From a checkpoint of a small transformer trained on Wikipedia.
Size: 9 layers, width 224, 4 heads of 64, MLP 576 GeGLU, vocabulary 2461, 6.18M parameters.
Training: a variant of Adam for these matrices, 157M tokens, 12822 steps.
MLP neurons of a small language model. Each row is named by its layer, matrix (gate and up: input weights; down: output weights) and neuron, and shows model dimensions 0-223. Each number is 128 + 24 x the weight over its row's rms, rounded and kept within 0 to 255. Numbers have three digits each. A neuron's up and down rows have the sign that makes its largest values positive.
After each neuron's rows, "fires after" lists the tokens most often just before its 100 highest values on Wikipedia text that the model never trained on.

L3.gate264:158162105138132065095152147115125120135109156165137167140098140154139115178135198116113094124112180126101144122165148134127138092136141120129173093196114187084112134138123122122091139128134111117074135181149128147109128092126147163136147086148130136119128082125158161162109151142159125136114165151153114131098140086119104085131151132108183122159090127117139128115158103118153111132090072085127129100132144148132121148129138122140141178128134150151135167161155153118120128127137156150109101146126192107123111112128122119090138126101113128109112139099143115116135125189122092134129126151147130123112148104119100121144135115126126110104118121122131119112136079132107094128113
L3.up264:143140110093090137088124117186141138100122175178090133131106092131112122116141151112148098115149147150130175106161142134128121109145164074150132090118163149135114123148123092172130096140153117148130124124123112105097121103111152174136146092135092121137091145131134148113087145130153153121119154102142112126143165133123130115151124178121139152126112126117142092155152127144145120093089101096115100098115151115146170137142136122145137103150109094107130098118152188093098122090072093152149125116132172148111113101114118116104130099062122131126110109144125133132141144152089131139104177135156124120137114124150136133139150111175089094113089112183164074144133093152137128118124
L3.down264:159106129107125147131140103145193115118139160135140135119094160135136113106112152126131119134168167119122154129127119155189157133098147123100129143064097141092129101134133123136121088139124095144091139153144128128149140108070146149118150119176134142142103156101166123150109120118167141172142141076128150146154156117101142091087142148146099052111147088116122120149135123115134131131084135141136082128086159113165140140149119128164149140153133108168113132138172139100125112093105112096089096113151138094158131135129119122117137150090120144108152144096110151149143141105125144122152122176156131116100132154109111115155080122116168121130119113144124148106103101181112102158080
fires after: ".\n\n", " |\n\n", "\n\n"

L6.gate324:145085154154095112112132094138070136132132104141126120154176157136093130145125133127151162104119153109101118105069137145151109076134099119111120143104137106139122143142165175113127092130117127120136141151122133172116112129124154148132085168113181119147136103117154097101160157157139165136119151117137094118142143132156123120094144103111138156134147161122096117136172129131136147174147136184124120147128137104125125102101135069102183081112135095099142129138172165145108129097138108131134087185150129142133144152114133127139097136129107164113133115126103150100085102142099136114140099136109122138118096112138109151115185159094137156129175110071134121121120117073127124161123
L6.up324:137104129124116140124093096103117119134134101158128147102124110090129115167144151130139126125142185111112128149071130143109146131127077114117121105154123156129090158144126092137150090097132101133168134131111141132141064131137135164094130122125082118166175152110101131144118120120149143162125134140074126144135125116148125113122128091115119133129141074125164130137082122158155129173126106162126145130103094111156136111080164134168096143101129089138097186113134170173155099145117143144118086173155078136118183115141138158167129114099150145117146104117107130125134120067145122126121134150139092168120147110128136160096135114139083134103122086105148160100126110116135146164134
L6.down324:138128098167104145149112127145137107094103117116099134122137106101124123115132148140189104129142114106133073098100156159140077115117105180102120131161108156164072141165121139137167155140193142111142142093118111143117123101138105094144110153111094118165102098132139127146074142152165139122098100094167162143110109096123115113121121124084092109123107129150166095160101101139141136172134123162147152145104126112166156165099158127162105107173137140151154121113139110119115133121144134160151109174159152111094114131123120127127131118102090100140126095079130126162163127114125100096161120085104157123156136144173156173101127129139099115097142141125137128120126118129135155142146
fires after: " un", "-", "s", " Un", " s"

L6.gate394:115138111155110136124132110147143142155166140104122152080121143174108139142155122117107157090154148099137130087112120149133127110103125100114139133174112118127148115104115110117181115095140136137112116168105139097130100084098131166153139113110171121191126123139091156170118134113113086147090133136127144146113126109133162103155151115137141110149134130117136140111127168111127104163152081117147113152124159128136153104105141140128096164116135118125103138112110108163102084179159135088103113137106117124127120156107099153108127162059149145131151119118086096073116133120151140107154154094141124145138116117138172113136134074117138138101091090124107135164064162178133150128082
L6.up394:154154122149121106123134146136149147157133150124126121103089120131123101120138142107143153163118120127090121102122160069156137105100156068112109158171142095122115131153151112162130110073108139150136098128168151124097110123138158156113140108091144163126133111092093177152170122158168130162158121138096160105184178120163125140169132108091164094141092157130099134093113131135129114095167143133151143105126145128095124147140117114146117127161118130091109145140138153154126107101088118126100131083164128134172119107128137135062117141139107131124147165108111149142137104157137134142142116110167124144146095074111143092127129149129134143157151118084097124136124114117121114089074
L6.down394:148173118118156125133157127133121097135149139128142079172145104137136126119130130152127096132136147110163146146092162098124153129140150112132115119134111138097158095110101099160157138155116132138120116086124141132124109104130123129151094159132168104137103144141102093127115137152152132125116133107186104142110133102075082105173109162121104160119178127151099145111111108121061109148121120136110142123119056143111099128111098154149132144171106141144101123145102144087139114122111130099167117129168112121135166130140173085135127098105134099127092104117112099144121139152110105126175137163108175122149125142129134128086115129143155118099205154145110121156139118160105148199111
fires after: " the", " a", " The"

L6.gate257:095126132129100121119138127136167154125121163118073176114102123135131111141108137109092143149144146130106135147125134130116129175138125180065111101124115147166137115134101165111113079089140096135134133128135124127110142132168143130137143122133129141163104140136120169107108109115158149173147157127140128114129131133141137139122136172146151097109104094135125125106117127097155083162183128141124150178126177075150096130134147104088103154116100118140118099098159112090100132139133176118101112133136094105118143148104156117139102120108166103139098143117159111113115166100089131132177134141109166157158107145107211063167127123127149107128138125137110105138127145140115100077127
L6.up257:131123112121096136112127128168117149148101120128120175091127061144118095173142116141059114135098132130141126117157112108101115123097111136100142154099171152174143118127172166117165093082161136109160142135116130086105126125103108153134116121125124145138135122163121138156145159138123110088141112157155134090131148117122144096108118081125118145097105130152091167131124162132163139127118090113078121122126144086126125129118117138102163120147114090083092093118110112131107167133149170130134150109127137096082112162133114115099114104132144117113128125178094088140124107160120140130132107103178118138128070149105179100107133154122099161110094120106132122133087151125135102177110
L6.down257:127168159137127108118137137121102110140122116152130128116128108110138115138120108149150150126090128111135076157112127152129132119106132155114138135128130113108086116100149119137133102132135157142117120171146111142148122091111148160152115137134123111186127164136101141072107124210097186155094138156136083124126162135125118103142102138101102144108157120150147142150117149136115193095138121138159135093159082161117090095123085119094129131148191127133146146118147154122083168126111121104133144142168150088140150086139146122120162131130114092143126143128143149142099108128122141121132168167086137113118135093106075136119133130129122107132083099141135146114072065183144129144148
fires after: "\n", "|", " an", " a", "-"

L3.gate504:140149139095124068109110129146119123131145149120135138132114113117179137051107110092149124123098110090134134120179126145129148125134134156115153072165094122062117137151137098100107115122097142124130140114132136108148134138132176142135110138126110103139131153147113144146101136160129115171112113132158119081142121124141147136117156147112166152127101142112118134160137123133167138133120078168152113124104167145147090098101100130111120107179095122127110161138143145166126131130153118152159111100105117143138112115087114101136115103122087171152112174119160103136141160166090126095160106117107179133119160127146133150146136138147079152154145088148154065133079117146105160149107
L3.up504:091193162151164135154129121165124147113119161141149103116125127133102093141141161175138123161063135137153126131144118108111137186108138114142154108101132134112119108141074104142148139176155116169127119140105133103111104132141139158127127097124150132110115114147112130142097137139156098087120143157117157154125156142162139154108134108158147157142144090116112125115130104097106093109152114148130141185084129132125107100078117116110122107146122071115133175144158147101142140135118122126119092148061185073074134106117136156141116144115103139125138112132125085142123130132109145123125127129106126088070123107126145089099116127145138135105129116138148138121114192170104159150129
L3.down504:101150133137139153144162115112127144131097176126160101161104167142123127111126146096139127122101141178102133120091084103115148130117150103141136132071068167123130085146148078071162134117098126162160123146135112090133132137111138098128158125170113129114102131137140157135157107115117096143098157123090113115116186121158125107102091159130113122154154159121140149136087145150104160059113156152145112139124118151155136170139140110130143104127114115130104122131181127072145189090120150165120175110113131134114121147104161122136120117126133131167111107152118149131070113136091123136143173156126128094119155106149122109158106137137106116145125131137142075114130154149124132133121
fires after: ".\n\n", " ==\n\n", "==\n\n", "\n\n", "==\n", "4"

L6.gate238:105088108172128128172129122112122151123174120108091176105142131110134136067149143144125124139120149118111153082112108127161149142146117160135145124127142127172106172139132148104136156116091124113119101176155097099156147113134196137146117100144126130124107158134095126095117129164145122137143156129179098093117127068148098119098141111140074135155085159095160142117076147145134108148149117154137141145123130138122108145144072125106106130159127140130125116094131110145085127147100119103172078146129121143102127152133113070155115092076133121126118142120130098126123098187115126091136135122116143115139121125113175145134162118098074133143125165101113145130100129151131153125116
L6.up238:101096127140140132150088155120156115099180180099131137127122144105099122089160130136108110118165102109122116066148195087133145130132123125121128085121153147145094139140139159112143124106132153136059106163139111127165140147134168129135110115157093114082112169084132128097111112129150159105147148169160157101140153125128154141118125121131138121131125177128133106101135151106117087126122127108120102124102116155098105146171092110123103104172126124136115100124121152110139099104101118133178144108119127158113136170099143106165170123118135156134098151083084142068109106172160121138140157157133154149139134124104131124147111122109100138088133159143112135116132145176152118139100
L6.down238:109106116142172116170090154125083144133153140122132152136085119106068121144138170152134132098137140141152080118152148107129198124099165130102123161150098117108139107146113104109125148149145129164102127180122142120126080144107168143144129151117137107149139119140139117097104101151132133111143132130185129086085181158132118128111141173123128152129110152141144096079134128120120115128130079105138109145115151100129102145142129128154090143115120134141103109117085139084125107136115138117068138127151159123102095152153177159120160116170110089108084130127128073091134107124194138116161123106161102152145120135094141094146157137121106129133114135148130141135128156120130133128089
fires after: " N", " C", " G", " M", " K", " I"

L6.gate559:159152119105139187150099087124130157134109089165131157099145132145108099113114146104145104099152118089107133125118138123136114133126118107109110140124091132142137106126167164152148169124139103078132138109148121124152171154152114083194114147154134138140195165200125109118113147140159140095121121108164140147129065130121109138139096137120113112164093096128073147129148107136123122134118127095110063176095131122077103095109149096125161118147142114135112135127079087126109112113181184130118126139100084087118163107120118107101102146138157135136128151129134106143133113127148101129141112155141107126132139085138138130168134114114141135127111153152122106135119139134130117160134
L6.up559:147119117144092146121123117113115114134175102138130122112118136125164141103128108164130126148101123099183149109162162136113143141109090142141110075174145164165131111158149153126154138127135096147148175131165180078089110106126109134139158139166130153131128107193124126134133128115135132113094120138151113134114082114153106135165149114143169127093147123148150108127113121142155108145121122127105164109173157089145113109138116157105105146164105101110102109122131145104126097087177156101084158164172140101093154146129106117099142127144103093101117100172139125163116110105103148108144114083090138135100180154115125109135160135148121117155085105111109119117126137177107143157118
L6.down559:163175137148160175160094083157110156139124063136136124110082158114105113115127148121160105131123132111115118155146165117140125132105155102142132133095135167126135134156150090120136160154155121116139121170138144115109134104131150132135109101120131117126146095124103129101139120098157095154127148151138123173181140155182130142095078126131105107176085101098083114134135160130139098087124127168140129165112125120124134123154124107160105088098123132129142082121100124161112094119141094086135123141131138115112127091118172165132140119183129123103116121119171091151071108097146142109139183136165122123148133140110094140105123101136119155135149109134156156116130080163113135113157
fires after: " |", "-", " was", "\n", "|", " the"

L6.gate443:126114133160120117080165107137124158093136126070107151123111139120131086139131136126123131118163114104109108122149167131142153116110149090120079152143144125180140171135141149173138132094136127144113136140124139114133089122089158147144145127109132147175105174149123131142141093145148152129088133143109108103102130122112114165151087069071122127160061147098109172133112145128148138128168134110115171162074107105098075091175142104152133115138113105109123126130091131134091098104117136139136155104158114154138113163167112147119162125132104128091148143118117113110129142132122104114168147159108123154147089114152134122141122128134125154125101126123130175112127119173161166082107
L6.up443:148154143109142124119143108128106147176093136144106133132140125169086098117122099112153154109127169085081097121136121146154158135146100135086137126181139133126126151098175122115131130111150090145145119107118124137128123095125142152137146071095138138133145088177126111179150126149130156127077109111128093133147076095151165156144135131120143164100148157133123119087164149095103139126129100177168171113117128150122125179101128155122094129130136155116152092147114125105071129122153076129111125126134157158076110115128142096110146126130114130109141145132094108109144146115112118129102093115151134115157124148183133103113130129093137123159121075111116127120113122102196093114135
L6.down443:169159132161145116081127087122169127141125152127110091128151116145137112097120128144164129158143129197131151109132150130123168133129152113095154112124080106108136110092152114129103072160116181104141143110093102128115146158114113141113099128147132107123100179129166153156113163131083154154103143085146113145106139133114130138096119158131130097137147136169110163162083143141146144125079133122082098103105102068141153106126135107144104146103128114144134111156080172120124123119097120132093159124141119077146146125182141146104132148124111126122135136158160113094179156156110133121148139109144095104165172131101106152101135137104086130120151133142133136125144136104120159131127
fires after: " the", " an", " The", " a", "The"

L6.gate322:165156155141106162107125083105135128134116133130100119189130124121132080107124149118134115100200145123145113127139123140126135105145120117132125119156169138154123150083150103124078147084169121165120105136132117128122163089129172148118100100153119141136133162099166127133143131152140107116114150118135119133143089160167122129130110120147161110123058128116077136065101134133143130115155129108091137149115125106167118088167134129140133136158098089139099128155099157146119147163107182138115110127107136080152098151133144087124088127115145134166153179117099112110154130102109146181119130136171094164136128135144164119122121115105121152161140113121089115097126100126101131158114
L6.up322:064151119140108164111159104146119110131119141138160136162121127143134134116108123061131118145161110142067121097109127094157131116175078156147123179108149115169128187084131132132116145129097136126133128134117135147141158119111182139119171126153133160140120144110147134166130131159161134154126162139116126121120131144097116113165128124136116145109086109127104136121105137113112136132171133109116186180157102146124139145129137129121135127143106142108137140159125105123100147161137104143135128093121182140132104137127157091123067113189130111128141135143121081123084147112096196101137101138120149168110137107147133149151118121156145088108129150115112080091101095163106109115142
L6.down322:181148089092128163120121162137112130127107143111125125098106121096102112152138132160134164086118120112147123146099134134146127129129116128132150121115121140139136095158132111091123146158145085138090109127124138143094157110191102070140127106140125151151143131159079140070146082135087138108176137106169124142139153102147079106116119098127136139145121115168110131104117117158137157157109154127126095158102096148128100159095129112123089190155136118119146096113146128126150114126139112085156159139137165155119132088131148170133132130142120159181160139119132132134103128151159114105120184096129129110142122148123170107123145083107086130112115162109070142145130141153153171121100
fires after: "A", " A", "-A", " a", "’"

L6.gate349:139092143110112093124131149131133162131135131162139157115111173118139128131140135168114087097185179129124142130120115140155137139143122134120119150134091116077097157139118157081143100133142148165114147148109130125089108122139125146122116137111134125183138123116124178095131147111109097105115141164132121129117129095112111094150122109172127134159150120131172128183147180150127138168145086132095141166139165061131137138095123137142113158119173091087097143133116114115120128137152081135149071131127157119122114128099088145091116139142165107099106114112155133176123117121112106118132074131134107169152166101116103126126115122133052132157120115115142137175140097111117153132121
L6.up349:133116118093130093094111139105111163153140105152130128145124100153111150103136120142113140128125109128118125108136135135123125111139097135119132141094146133110147110136117107155103096159145099133141146155136143156126144114129128150159118097159095123117127120137193130133164108118140123130123150164073102150117136173141141096116087135093136132101119137087139134136108173125150063161140139146100092163126139121125129170117124142109170102125087113165100126161168130158127114095169148075127149122168097141124126156175129122173143085144184085110141141166106161143149142116146127126102131126157149094097149143140112067139146098125123118114117112046127123105102129176088152150171
L6.down349:116121144171117126161136110153145127112119114121110136117131130090179149156130122095100139109131119113138145107110141080124136156061162146134109076153127106118094107114075144120132156110138124091155137135134090166137115144116129165099140119095150102145159099153156171099153142135132129058132120123061099145156103118134097138098100160135134151102137130122118172159142139115119123137121145099120152147151116168158139058101191171131175139124111143082143151093084117092101137120109144133118101130152136134124141136150110106113103147122127120148128099155108144133093103137083144168087122113128165112119151148113163146169125142130125132113122155136117123107131144160136175127119
fires after: " s", " dis", " acc", "-s", " un"

L6.gate485:111083121140146149134122095144124090146173099075109152114140154125118126147117118133143148115112156109102120133096140155146125121108150125144133095125115123102126118152145084129154163153160133124108077171125085129131122123118146122097139127133144121131101114104111137124133127148120145126100117138108089179121118102139097140141150109114124118141086171121179132116140108105137154118148101108177110196127140156123090150110111055122133174151161101138154128133167103176087123139121123080115159199160134140110086155094124127091141113126142115158103171093117106106096140122130147127147113146105135110168132126121124170145170120138129130094128167138099117123110107181173148159129
L6.up485:109141155122071116120096132132131160126159133133166140131160126156119145104132133170155109146151114115141186151128147118136168155114154096126097095153105133107174141137146100140107145149122125147138143114102116098120107122118121096124121068118114116126103190111133102158175117136140154155102144129095133143146137086139126134127158085126142102129095143107078148082124165135109140137158131172129127129116127102152126122163137073125052165097120146146121087140143120112133114121136123160185148132124100143124097142125088146132166117125138123106131095142122125126065102165117077130122129084147096172138093123109167120127152113161112131127150132154098137151186158120153130137128
L6.down485:116120149139161103119142110123132132107103151151146116171143142135122092111123133136187171152119140137140104130123134090115117165146160092170113126108097161107184130119145101167145107168125156134103122145123109117132148133108139135158066145145115138119096126144074121121116095106102151138132136119139123160094137152102093153129173152116135097138112140108095102107184142146140094120129180115156124119133144114105089117156103112150124137119107125141119142156089172138109114127112099141131134175152089090116109126155183130113107136135165103119138143151136085135115144145122118163171131145208075149109143118119148059114113162156111144103125095121122153141143129095091138114126
fires after: " the", " St", " F", " T", " st", " f"

L3.gate150:136120130085155130130132096123107163111129115131157153108154153087069142150142128132112128154133114135141161129148092136112080121139096149112105141162136120121117120106161090155165123136132125171129150108149166169105084131102100132146132127108154129119110083178095163146102122120171115136137139120130128122097101134133144140139144121149090123117096138141120098171119144145160116091140138110164148134176108104138097147090084112138128123169182085163160150137068125119152146096105137118117108157138141127109158161131076115124085135145178111132146166062169079134116122158130121145136128112135121096157113145104146139111133131115153095137165107123149162109094147151088129109127
L3.up150:129100124079098098116152097156124109113069174143117126095102151106124104142121080126135161113131137118119121092128132156091139157169131160133116111131162129170137091147107128155143134148129134174063145083116097111091113116134117124174118152141150107130149158140127138114137153111116117118142111102147170127162090141130125130144199095128107153144098124092118164159107112104108109133118105158106150147128144098171122091116103126143094134110132114127188151178123102124098158136160109138144122126090150142095139166160098118164134160124119125151147124130125120132108096119147131087127157109158126096162127114116118145153162105119118126099135076163135158129118161191117125130110
L3.down150:141092068126164162104097105112144155156167136151197125111120126114140136151124127173131116139077139161118139149121086122131092174127158144097094161106147137125128135131106139150132158130156130112107124104108165141146152132148118184077142115131153124106125100091103160132106145148143150094134140150119104119114096139145132122124132127155135178119109128129068105135134081142079142108098137078167087104139116159117092136099088104145125108148123144135122168145136086122134151100114127153133132145148163143143137126141113113123123123143128130157147120130164130110140117078118119143119194146141095127119105136190147078148123107094104134157150113157115140103114154137083108115158
fires after: " (", " ex", " s", " str", " Ch"

L6.gate98:141129096135150127103152125118153113124106159093111143095131117089135128156117140081121137110163097163113038130098136130128172142157107129082121109126141122111151089116149090176145114126167130147073124133150140126126119140166125146111120099108146141124127134112142121130106097138091131170139154086134139173138113117146085125105096074122107133114140153122117117145108109132108152105156118069104139128139146128137134120153106133138130116111186130138139106113144159148115093139163079103153144116150131130165084151149151142116100092115136111130137138096106172173095151175151136110141115095092160122112142106118115172158116110142111128114162129153164136103107102108110183099167
L6.up98:167097164130109153150139118105121098147097111105091148162109140143126172134130119141145128142133117125084080101079152134188124111096116160101101123126152082120134133111138106116118092068110145142127132108130149157114144142105118108127130133113122117099107127106118144114092145151127164161118143106122102143130143149107171144099103131144085140061129162112114103159112121127072144077170134136163100126154116142148113121163115139123103105121163125109115122131126146110142181091154140138179100136075131168148075121119137120130102137119163136168166158073105131123142130121099118133097144134111126115157170090138135115141118086169143115132148117143160116099111095122106088137121
L6.down98:119142116172107128145130111141133128126140143102102166149174150155168101100126097162125161106149073100152094173147117125124137114136125084133141109080098116115111114093158122084171147147124143138106139125164161156110136103125129149111152110102137144144117177121101130120063117126087164118135102105103099090137175130105130118122144145120148103113131154134099150098134116145171122091116103165147100120110159104148105120143109133097070095153114141105168148148095132153112163132117131171125124125106088092124164113109120176120135115138104119118078140143149141145152120144113145113106172093153143117155157106090137132129100139102116129184132147130165119148100121142151154169146
fires after: "0", "2", "7", "3", "9"

L3.gate301:109147088100110086112131122113064114129143109161133136137136135151158150136137109082120157098189104121090126174111107116114083183113118108144120133115101131129154130111148139125140135126131139100100107136162119157109131132131181140137149138127123155160092112100105109152125169214165135086143137125140119130116139118144058145143113104131135150075089127137130151120134158121174140097136112141106137114120132131127148119154097159089112130119130122121180119176088118154090095122127098123131143141127105174120157140145142143156123126124124059146126119113130108142123110165137122107121138139130101171134127089150135146134159108115110159117149169146117167144121124064102123139157
L3.up301:133102102128133144139121130099055121125142104122086106101145131137132114130135151119148137100112088126105150174132108105160074150139119120166143172110123120145158133117162133167135107149092125091121127123116132126087149165128131148103171101129141133134135090168115090165154159182119103103142101144129103128116132106150112145138140098116143179137163090130135144149154158128148142105134135125065141167120090143091130133107118107095132118116165123122171137125139136127104145141083100138095126143137101129117118124131127110112093136085153103162125118142140115126144108118137159141129130122110093116115106103153157153122120156148097130066184164105087169139077118069105156127171
L3.down301:104132108137165142110116119087217141147091157139092125155142116128132136113127145088112100177114123155114123129123101167123178123151125137183124088113133125105134141137132120141104108148111166132126121121130147119124125131126132163117094081153080119119122096158154097137163138081132114148180181110115182142141139165114129141141163136134150000143123145117093104115154139136076135120131155124136147144161105126114144125140104123132137097155091136146117121140112125118150134096116101134159109112131152122150138127137122133109124142102123124132107122138095096105141123135159137153157136127137109157150096160139103162156158130114119121095163114118085110117114130157106158098124
fires after: "u", "gy", " organ", "or"

L6.gate233:158129157165117101173130157174134172116144126142084157109088110097205140095115110155141155135148124083139142099142143138116108116118112176165119115143145108117111118137152106093139133107127093131143120138117100124128120097138155136142142142083114095152107164169120104163124146155118141107131137086172118105145075110122113079131149102137102137136128140122155111149069111084119153099142117186114127152132126127144104157104130149107139084144100079111146140132108112107060101150135126098123100128134166160117144130121121114092134129138131095083152155158156102129122122177129170098132108141113147114123137177131125132167150135136133127129135136118106122077138142131092117154142
L6.up233:140142163131126087125138139164116111133143147129157135131071156161145167135138100141114091114175111124130136110162151123093123156121135137176117115110124099100131106097135158098138106116103122121129161147126155085158141149133104120133151135131121128147078176117170060161119154134137106132161100106147158104085085111110144114101171103147069112113152153134155121146142102127096125146106132124114122128095141153116115130155140105135155132117119160103146107182061105108152121099133118159170144101102172120178129108130118133108178138111131114120130131174116087117132122151126153142131149143112169156115106126133067125146173149147139125152115117111130140085150101163112096137133
L6.down233:146182131114151088098124156098147112137118132087125118106116149117104125125132129178143135099132098142105140117134140124189098141128142129118129107112105079145148128105145162117144125144127117096164107143110118140130149122116090141052106091147158202119116125158134137106130116140082125145133123137089112110084146139144144147106099139121165165140108172154117101123144117127113166164104169129128123135081087126087138137122096181103132126130102165148085139124134156096139105106090093111145098125131156134088154125119134128139160149110097116125093139137120147156160173124114100161117163104121144144140103122137123124102141159154113142184133149109083123121124150159115156124189
fires after: " I", " N", " G", " was", " it"

L6.gate20:074121104142110142137094115141148127138056155103064177162106081076113097134141160112114136144104137127087098100083114147110134069134102126102165098156156112157122110128134115124082099099128162154101140145091135120127148153139131110128129110137114129143118124103150117148119119129164129184133178131150107125128135134189170146138131133155079130111106143095124138133087123125078129107138109146133134151123106140145158130144116101135110145139118147089135102127110122109128126174137126105125114134139132113158118171094123145125152129135145156102117202109161124141113117184154116105114152103107145087108133118128188117141109144105120124127155113119133120076109090140119128131133
L6.up20:158117157118168125130100128124133149155151115128180066117126168109155148100128141142152119147150153137129166123094138131111144153180118113123103125133136094128141173128120126111129122128155067146090123127143140121140115142154145110115135161121130139125112125112126120148089162126092102112163162113122132148067093144076122117129150156122118122135140135138175113137156134122105159090099178109155143140135140149114119167133114120171102147143149141153171160155110134162163125114113124129126085097132151125152146105148178148107127146132096131102123144126128108149193149104120128142118154101113090077135122142125053135169142103136132121139131090050103115130151090145123126083114
L6.down20:098154166136153135100115124137114119134121114141132150117123139075118112118128088145174147101123110154170105136136133116145147125103162108104142088103136130121148093135131115097092139144172155171117137102140146131148106146110136112122112102117115118122107099156107088127110144119151150104161100133159104139177189136145147142134132136140129102067107164092105109103097109106131131129102132175150102145122146124114115116123127153120133145142110133112127115146123177146122130110102112143125146093107113123134126149141092126076149120153100171165152142151124162127109109159174074142130174136148140103111144147101206112128055057111164136167151140166110139108107154135117153124109
fires after: "0", "8", "6", "2", "4"

L6.gate87:131112131164123139133096105113130098139135086142128139154110114161097129153143079111111106125159117167159129103103110156096139134132112147095106154122133161181101154105166138114142121168111170137136129143143144114141097117141124142122099150133153156119088151111126143128118162123113118124154163129154116132109104120145119111118170092140143143116095152137180182114104103174153155145110133086105133174113132116099137113125121160115130154121114159104111140165113052140172112156141157137113149151130110107103105177113103108111121133121149136153084128127176099147121104105113075149125110101146105146104136128138141111105178106089067142093121114106121105122064077127130116132112
L6.up87:150119126089070136134116133105140116121150088113134135103107113140104127141162121152114144113100115152092097132150083107119127118145134140156149115145138103111116141113172108107121134119160131119129119138094117124124119137146123110082118153101085130144132148125098144149134164123121117107131146145131124138133116120149104105139112134133154127158104172121135145172134125080163121146097077114125131141113168041124121165150139066134155174133146106083118100160143140087080104138136203113080134120129133155091081172124106151109105138108129120181131119157124141137119114129122145140143145136129123152142128149088189093104146086086108155125121068148118155119134129131127142179123
L6.down87:123123116119166095081148068123111109111133129130133127129107141109110113094114144124152153194131174169151162153142097111125110134077127155116110110122147132165154149134110099130144139111137181083148136132123145132131124137130112144109133123125125172117153108191152142161141118116091127139086154117131135099093112115118106135121130148118102166130089143114080149125139131150125149094153152176128154129111128165082129127127119109113124124172088165137133147099112123112128108105075111136149123176171145155148128150103202104094100137135110081112146123117140118137142166106093113134120161115110122146090111114162050127103112136150176134148130114144121127143144159108119147129100
fires after: " d", " f", " w", " s", " ("

L6.gate311:124090110148099117099137110092145134116140109134088173107145104152153119115126161125148126106159141138116176135124138181086113123116102114133137130111130129166118110139145155144130155155118139154150125110115115129102119174148108092181106164129132126110153090140169131148127145160132156131111085119177074115104104083098091096101168113129129151148135154121119150111093128087113177151101127079104148125148170107135127087121061108164095128111146143130122128116152127116098142153138160139125111141155136085118108106091100149120119137101118089128098128109148075128124131118130110133117101161093178156105137145142159115136166082096118130142095144125147125155149149143115110091169
L6.up311:156105113119090156109160105195129123120147127161108167113153149128147070127140110155106083112145118104163118130125125174123113145123098110115163113084099134136105129133122113162096131115187127126164131117158097062079113115134120099164158077076138149118156157157147141128122118118164113160119162109171119121107120117126101119125125142137166126123134124122100114141112143105119090147173074138118137173135142092095112126112115104103096135121120151124130119128133111130102182143113157130098127105142134104103141169116107119116088152144108094146140138132123136124145136099116136122153126086141124139123107130097147076141155130107109181144128176131173109143116165142098081140121
L6.down311:175128106129134120113196117105143113098126093145109151118174160120109105125132127099181142135145150101120150151157112111158137116141124132151124152122135101139136135125148162131140113152124156128107133152151120115082106153113150131077125146093095135138118148112123106101104155189109174135100111155158137098098106078134164127136187154086148122134117138110141105099125164143155120131126121076127128146114100128163141113131118120137146077105164154147177170110116116135120147083154155122128146129126136118167160118087111163129098157110162139165118137115133121133083136116181139115111140118140151164081152092082102157139143087141094119110127127111161127103127134131107110100077
fires after: " |", " ", "\n"

L6.gate69:134125151164086128091149107117127157160117130187120145144146120154121116106105121140084118097086129120112169117131099138108176124114205161099134173109147108147137124138146114095078151141119156133135154165126093140102132116156125126121126071129114164096173081188120128180148151119126149144113135123149131149096102141129121119158094110143144130125133111135139170114131112090163111142162123146157149131121112100112085119132085167094122127150124123120181157097126150143111116128101158138106138120138117108093143115154130108096105122144149115132100105161114123136088107140139158138146125153101141082114105110063141144101134090175104139155135142125149131131145142089140142160150
L6.up69:124103162165080134072127161098127138136094136141145107167115133129117106142152124108146145107113151099145106119144121121098136147112139158152090165121127090105110135133116108111122195140085111132091144153142095086118133120146109097125155123078143116105135136144129104124170098107110121101149097140089143139126132132087101152111121107148124137147164147108109121080176175133135104143123169149118128158108115139144149120129091153104112118113166128162170146115163117140120111093113126101135103106133151118115131099160144137157118137127159168148106068156102128106153176102158175121136128109132082110093158130138107138107162144150105145138116097161135147109171154106149179177132
L6.down69:169150109118138139146174133089105105106089090124129146110151147123105101147127103117185143121178102133150124119140129113105128158126148130160121122123147099119124125131070123128134135113137127135048128164180133131099144177137127150138136102134132099091104137122126126182126070130124129112156112101112149111143154136098190110144102145119156171163135175160119107093209107121149122146106148118137123142101152130101109110138128132103156122164103083134139126141115086124119121096130136150118130074123143121132103119160192087170133144150093153138107149115109130106138142105113125156123170124144104154131119140120132082121164108110130128134129131136084118114158156102140116099112
fires after: " ", " O", " D", " Franc", " Mar"